Weights of a small GPT-style language model, trained from scratch on English Wikipedia.
Size: 15 layers, width 256, 2 heads of 128, MLP 1024 GELU, vocabulary 512.
MLP neurons of a small language model. Each row is named by its layer, matrix (up: input weights) and neuron, and shows model dimensions 16-207. Each number is 128 + 24 x the weight over its row's rms, rounded and kept within 0 to 255. Numbers have three digits each.
After each neuron's rows, "fires in" lists the words (lower case) most often at its 100 highest values on Wikipedia text that the model never trained on. A number after a token or word is its count.

L6.up219:108121095133167105080121134101100105122143110140133141147121117164101146108120128136134091160137123120141136147138109079081093106122134132133158157196148090151171117129125137109112103147145151145160166163170131161139097141135139158129105157158102147146138089208109126101118114132123108119097115130156129161107120120109126093126144177160115163129129080124143139110088116195135142128160131115121165124087102084137137108124132145156090119107125083143119109153135095107125125069117111092101182163147107119111142142139105094112138151128142129140121160140139133151113131154133136113
fires in: "january" 17, "march" 10, "may" 9, "june" 8, "much" 8, "july" 8

L2.up571:127089107137136161117097111087117154158085119116091090150126189142091098146167139131142140137136144121109131129137110126107131135112178132114152178069121112097117104140148122108124125165117093100108144173142145104132124148135125121137156077118102106119141105136112136141101118123103130119090172162129137110086133135128108135124123122142146130132160113152189111077152121135092130129155135087131160166087131120128100112105103130144176116104125125130112125121144112172120140098127133146107181155175141129129115138149129129146147101090134087124073145143173133139155115130122148151
fires in: "in" 97

L6.up743:119134100126136147095120123079116149143096111084125159160141105164136140122134144120090118102130123157133125151105142096158126179131130093131082149134113186099136146165146147109129174106138104129159112094083145121175101114170103121124115129120160074142097119122139096116141098158150119112131160175146139158149148164184110149099158134142117127128149153154169123133106132144110113126162128146116144125073098119159140084108122133086081147132125137120138125119115104120089140095097132117141096129149092094142143139123079151113089103113149137154101081163090124094186139168129149152
fires in: "it" 41, "species" 5, "special" 4, "population" 4, "english" 4

L2.up658:126123095139155125108137129076116122139182125137081108119114118145149112094120131158204132117148147129154130156152128138103144099130102119140132134135133086120080111151123150105123134170116126126144133129126162118148127152145131153141131125137106094098134117196133133132105116140083201103099143143121164092131134097119120142120145135105111152061132126147128160108154107123122128114119133105129118133196088087112108126151121120143114116156107101137119154109182172132139152152109128149141139133124193129153160109092151124109126107094113105149118125107198159144133131146102112189
fires in: "s" 69, "various" 8, "numerous" 5, "as" 5

L9.up21:081108109145098132142131102126122109134115119090120093161135121102142128149159145093125127079147149131099128139110123138113145123133115103137141152088140132089164111124148155124134147159139165156123145145130133132113072116188078111128084101148154100138112117122154129121106137143127134112126137149158169121149124148125105091152135126127140089140114123114162136138136134142134052136113113135156140122118149138128135166093127127146111157147109137134177149135120111147150097072102159139125157125160142128129136090118160061115102106088137104118126138059105120104176104112111145134
fires in: "would" 20, "to" 9, "date" 8, "could" 6, "not" 4, "italian" 4

L5.up456:126144117168168154108113149118067056128107101106119107124143144135126173075133077107121154095138171086104144130168157125087134127121132141151137142123117109084129123127129134135131145134132162129151117124110106130127128146118106179101107149112134150119126154131159094100139155118100126107143144145111091137141108122118105102130128144102097116127128100115107156123130107125109090156114124165160177139148103127177178146098089109126137148139105162143146175126098138105118102113078086093145159157144147099135163145118139139101136146156146090130113107110140141176091121132099131110
fires in: "first" 41, "family" 14

L5.up839:115129072133149134128102139150111105164167116146108120105175106147135133108100113118107129135130129125103136117108101083107165151135141136142097131118110109122164110156132177143113131096167145143177127121118155122189116118154123147083116102123114165161150130127145145164134137157101108124143101115062105125111053061101126121152125147141119121106130138130146153127124145136132135130106146136117145139138057119156141118090129109108115167144118133150135126128155131114138108117101098156165159141157146142167125101104104117091080132160129123165070086099131127103115134155120117161
fires in: "has" 23, "team" 18, "highway" 5, "first" 4, "their" 4

L2.up68:125131112161139150165097117095113119147110125130172145115123103136155167104114126102139137127115154101092134148155129089135115140147119134127164142126105158105118137190124117126095176140130168138134128144125179061129077116124138128129126070099153152153141107128153143101142121138121118129178104122113122110150108116160124105195131122111152118121146149119180111101085108125169105131124159135113154118115123113150138085108122145113119180147134142126169148125140154157114169131148132124121130143142118087132141172123122134112094096118158118114077110141131111097122140137116166105
fires in: "to" 89, "or" 6, "a" 5

L10.up883:108124103146117140129105117108130101137152162119144107153177138155102117133100104118118121117149110165129144130119097083126142156124118114120129165145128102104161147137129136180126155109143128124128131149156163138124140157141120120146139137090140125113169125157097134110134117149139127140174129119095122131128111150097088140122131134157084120133139132190138128098113114168102161157085140119165152144132097094166163141103088135084146176146107159087140156132147115140117144091089126097184152146171099082201102132102122143134103130125147115153114116140125072084184105114147145143
fires in: "to" 25, "he" 13, "who" 9, "which" 6, "under" 5

L7.up858:119099106148106116145116161130105134058098140132103146160159165120093114126141125150094131128137097088074136180142112115092147169127118141128116182166132123146147153118115125096123159121155120102136147157094156147105149142141126161120128111133138145136160129130122154092141125147102139100124136138155130082154113171195101176162098105113133157113136134108170150115085103120109122133131172165103126164081143128166145142092153087105112114139121127095114157138129092108143117167114139123147134138144151143166125125112130141140096100114133124130090105126150113104182171108142062116
fires in: "and" 45, "by" 11, "edited" 4

L5.up380:114103102172138168120091106091114115148144075126160157136133094154135096129124153114126154144117129134103150099078130119129103129129126129125132156114150139120120148119131129124096166144134180125153149126182140088124101134117142110123178132129126089225155132144135130139091134133088145128144148106153113147158107111152163084105114104120109151135174120126123102127115101124078132117099117127076173164129123130128102123106111130150118195126151098132142099119156146139108087114134134169111137152137093124158134109116095165121092090123131122141089146143149119095140103157076115110
fires in: "in" 86

L7.up798:112089127155119169165136097117141092117119133138128108166132147181096136080168136114109121150137170124087157181092108078125162128082145134134115139115155075157112131157140134098156146129112146094116158149167142091120135151128141131143115129106125091129163113118123118167149116160097129129121112140124162136129093129154081106123113119117073109086144139147202096090123146169090128105104179155107170127119113138133089158118108082126163150161137149111124120140143143090111144163106144147143110120132143159119099091145136132099122137151147109101123127124135091139118123095099081081
fires in: "democratic" 30, "assembly" 10, "association" 8, "of" 7, "democrats" 5, "society" 5

L6.up26:127126114120165152117118142108074100100098101090113065130115119159132155141157160128093156139133150122137144126151130124137098121154151151153135135103163097155125143176086141124078156103126126079136105104092120130123099119140090154100150161121136173133144068165131108159136096148127078112093106163108086085147108113132128134135089118098123166137121132139142152096121104171159116157150154144157169137115121130136164079123120109141149123104106115099128169115154113104133115091145107098139193160143178135133108107120113126116097123162148109096136144121103109145137147099113083132
fires in: "year" 30, "years" 16, "site" 6, "suggests" 5, "suggested" 4

L6.up244:104092123093156163098139111127091127136128115099109135173115131120130146144146144140093155122129136084131162124127135121152174138160094107110137130095119164149132108114182092112150150104125152085100101157089131144100125152138112140105121124097099138136125130112097118128120143132120135104133157138146124097179100173158138100154132129144107068104129118155152108112111125118106087143077152127150118111128083115138129129149119080109130169141147195163132145151157121146124156089076110090104129131133149106163119105090109156127117098106169083132095149124129138163135140111076078130
fires in: "of" 70, "and" 4

L12.up502:070119134134108123152106078139108136160107122144100099112134129107131140121087106139141147153145112145137099153130104109071066164130142119121139142092110133107140118152160165138135115065159139140130146160142141115140110131145153112154190157110176140170166130096131123111136141138115165121130124167134144131113093089130098127119094089216123126118123112178135105159146120129134130112134197163097138130158111118116147137136119122088138097123096111112145145113123106135138118134139072166146129145105116110146102115089145105116147131174133115129146159086156155092143123138144127132
fires in: "he" 54, "output" 4

L2.up355:136134112184103164114114147125121145146077139128118135137158117145169144077149162124176170135112120134119155083132139114120151127142128137156149136115124133142121096135144140121099169145172150112183138165107183108136152101128076113153160082135098142133156120117095161137105106121110106092165158111128140174115094093112137182165111126131146135123163127123139114112122111086142131120088138143082163128145148094169152109109138100138123169140122154093132133135132181113145115100136093123135103139109131106110141164116102153113115132145140101150134135111161123159094167139116125108
fires in: "s" 63

L6.up464:117162099163162126174131126129139090116098173125124083137114127162103141118115132117119110102091158111135161103109095104114123126099151156136128139145139101104141100127138157164066145079133150148147134147142136109123137133158082106110163116141154125138161117100131131180120139153115107121140074113165115140140108135153085162107120118142076120098147099141156131108143167164093091115107130141142126102144140130185105120140110090137124148111165135131143180136108124139099112129139144144162097151181134115156149109149113121101073169110128110168092127085147127108086104143137080125
fires in: "between" 16, "born" 14, "by" 10, "history" 7, "background" 5

L5.up399:108123124135107112114113135127109122144094111114151124141183122160110157084183147129123113126165119084153104129134133103100156161094125147134155126188105106099155101134143147103107122108092109160117147136101124136126133120195123109107128093146149137171151116144112112111144079178125124123110116137130127090108134111141135161158139177167121121138116106115149150137094076147144094073142122139140188153080109127133152169108146125130095104098141172141128095140159154115101149099147135158112171143139121116110138128128160114110113157130117132148128138114094130144126130122115167150
fires in: "party" 44, "source" 6, "supporting" 5, "parliament" 4

L7.up813:102128086130099112154100124127108134142095162111115117092139147107133095112116145093068128119140133132147101090162092126107156106156110154130123157181139150128154125098134136127113119125122150159115140150158127112117129144126114150130122113141088144174101092129133100135140140130130108130113080134127131132106068128149131094153133143152149151111125125091151099113169112128136119140112127128158147162143080155172135120083129135150151151141116137122162203118152115135138119156083114117167095157150102118151162108086174081126084137113156119150130126094151125126105093142170094163
fires in: "he" 64, "worked" 6, "work" 6, "first" 4

L9.up256:111090100166116178135108158103127107108096095095122147151101138159092137139126134153136112130133161116133109115097137114116144166167175125115138169152180120131122097150124137103108129169098088125146126157141132104118112087154111113147148092114171095110119096087138146115138135131152148142117083182163132133104103128139134137129163125123123153121179149148134112127147109141118139134114106115136096097131146138146169100115168112108129106137123112080120160128158099131164138110135138151078121183161114100168123135078119136132125135128148104142100131179158128139166126113120139133
fires in: "the" 87, "a" 9

L5.up116:127113118149166121120091140091101139172167097135129121093116185157113107077104132148153100151152132143115135155085114086130110122142119146116139152175154103082154120151167174120127126105119150136138182110098165117165152156141169152108099097109119137125125128147152136100099166112085122083134109150118119123149053096148140127112108159181086115116142141104114154131123084145123129131145122103140119122104114128171131107121127100129120120145107107148097131128142125138142119098151114104123157148155156107185162101117120150112114123117180139166124123143143136143119157122125132136
fires in: "one" 43, "only" 15, "once" 7

L7.up305:090103129110133176165105172131134127095106106122140145207056146125113131165132164116138140128187113096118123121135154143159154142127131135132161143119103092097129115085168129119093118160117179095151128184139145168130122140121072115146077160132121160144133123155111123120114127151092147118114132147122120129129133152148137143098137158136138111172155139125140135082132122133129102122087146112184171153145149095100153114127134119112094157138152134145117146149101137151138120133151128136157153131129149137128106100111136144108146131063156125127105052114124130168111129133150125125
fires in: "has" 22, "received" 11, "and" 5, "their" 5, "have" 4, "children" 4

L7.up864:088127083123111127157129155105161172118107155137101099143154138145137122108139102128090114097136113095108107115122117115130124153123127175121087156082128105078159120099142130128106151119126094152153153153150122136146114134150092144117114111130127120142120108118143139126140147141161166097142137138093101145111101150101143116181125106138089110105091109136122135120112139193140131120097161130116156123155148096167169187077122153115106155116122110119137168095119117124117140150148162136147107145144130098149114142102086119092126102167138150134115079131156145124159103163128122127
fires in: "had" 41, "and" 16, "also" 7, "have" 7, "with" 5, "having" 4

L7.up832:124072105157102139155123122112121152129171104126161189141135154165172137120155148105107160122129136114138086146134128130076157104108123116105106107152184146140130144132155142126154159122120128150131179130171143121158098132116127149120124185144108144128091122110111116152151139131109095116118122144140120070128074119117141116133128129140105144093177112144169105085138121144132131131132146077143153120112123114158114116136148077144125164138136116104156110119192088139130143165139105157115141158137113138104142122106133099136111095137141098119130103115142120139140095116102120145
fires in: "july" 24, "september" 10, "november" 10, "march" 9, "june" 7

L5.up915:121086092108149108148075099150105096166151116130164127145147138138137185118152134078066098133132119131134150078113131098085117124142107120178141169124141111090161112181117169155101145109169124135143141159139114123145143111146149137118112115130098131191154137164100117145104108128140109123122144172149119116131120147121164122161087167128110095173093148127156121127077092162081114133110126110133094127121149152167149170102127136154094143138112138128120140141139137117132168059106106146122145167130138080131106067107132136122136135142131109144130169123140122131120114185132125103
fires in: "government" 17, "governor" 10, "get" 10, "giving" 5, "guitar" 5, "however" 5

L5.up692:111158095171139149123076145114107124149155133116108147105133148110130120120128146083149132109163155116131160137172116123126102145109136152130115186141134115096114098132124162120156141140091131122132120137118137076121100135120106116121109154150137121116128120107161137098126133141132111063143116128128146090127166111125067175140153162106105151153138102192153143104142100171102123140129129148139129148138111115130133119119124154159139101129108065144141157108167118136131099119124153147120168154185130100166151126100096098111063086109134138148113123093139122125131117145084144138
fires in: "on" 26, "at" 15, "many" 14, "only" 11, "among" 7, "much" 5

L5.up170:108144114164131150178134142124159117138133142113144107148093142130144150134088111126136136115138183105092123162159115127110129131136119134141148122105117142144132144170150128134147135110122128125158125157127175129130094097174145164108071142106108152149115132155139088138142188134083139081138148119090137124127145124131105105140100103108114124147109076125112151116142090168111181117104136119147093127117100045112130080104111147128124149157129150146168130130107166136138146137148109102121147136154119177113138138103115115106150071120176115125101120106114131097088107163105097093
fires in: "and" 65, "august" 10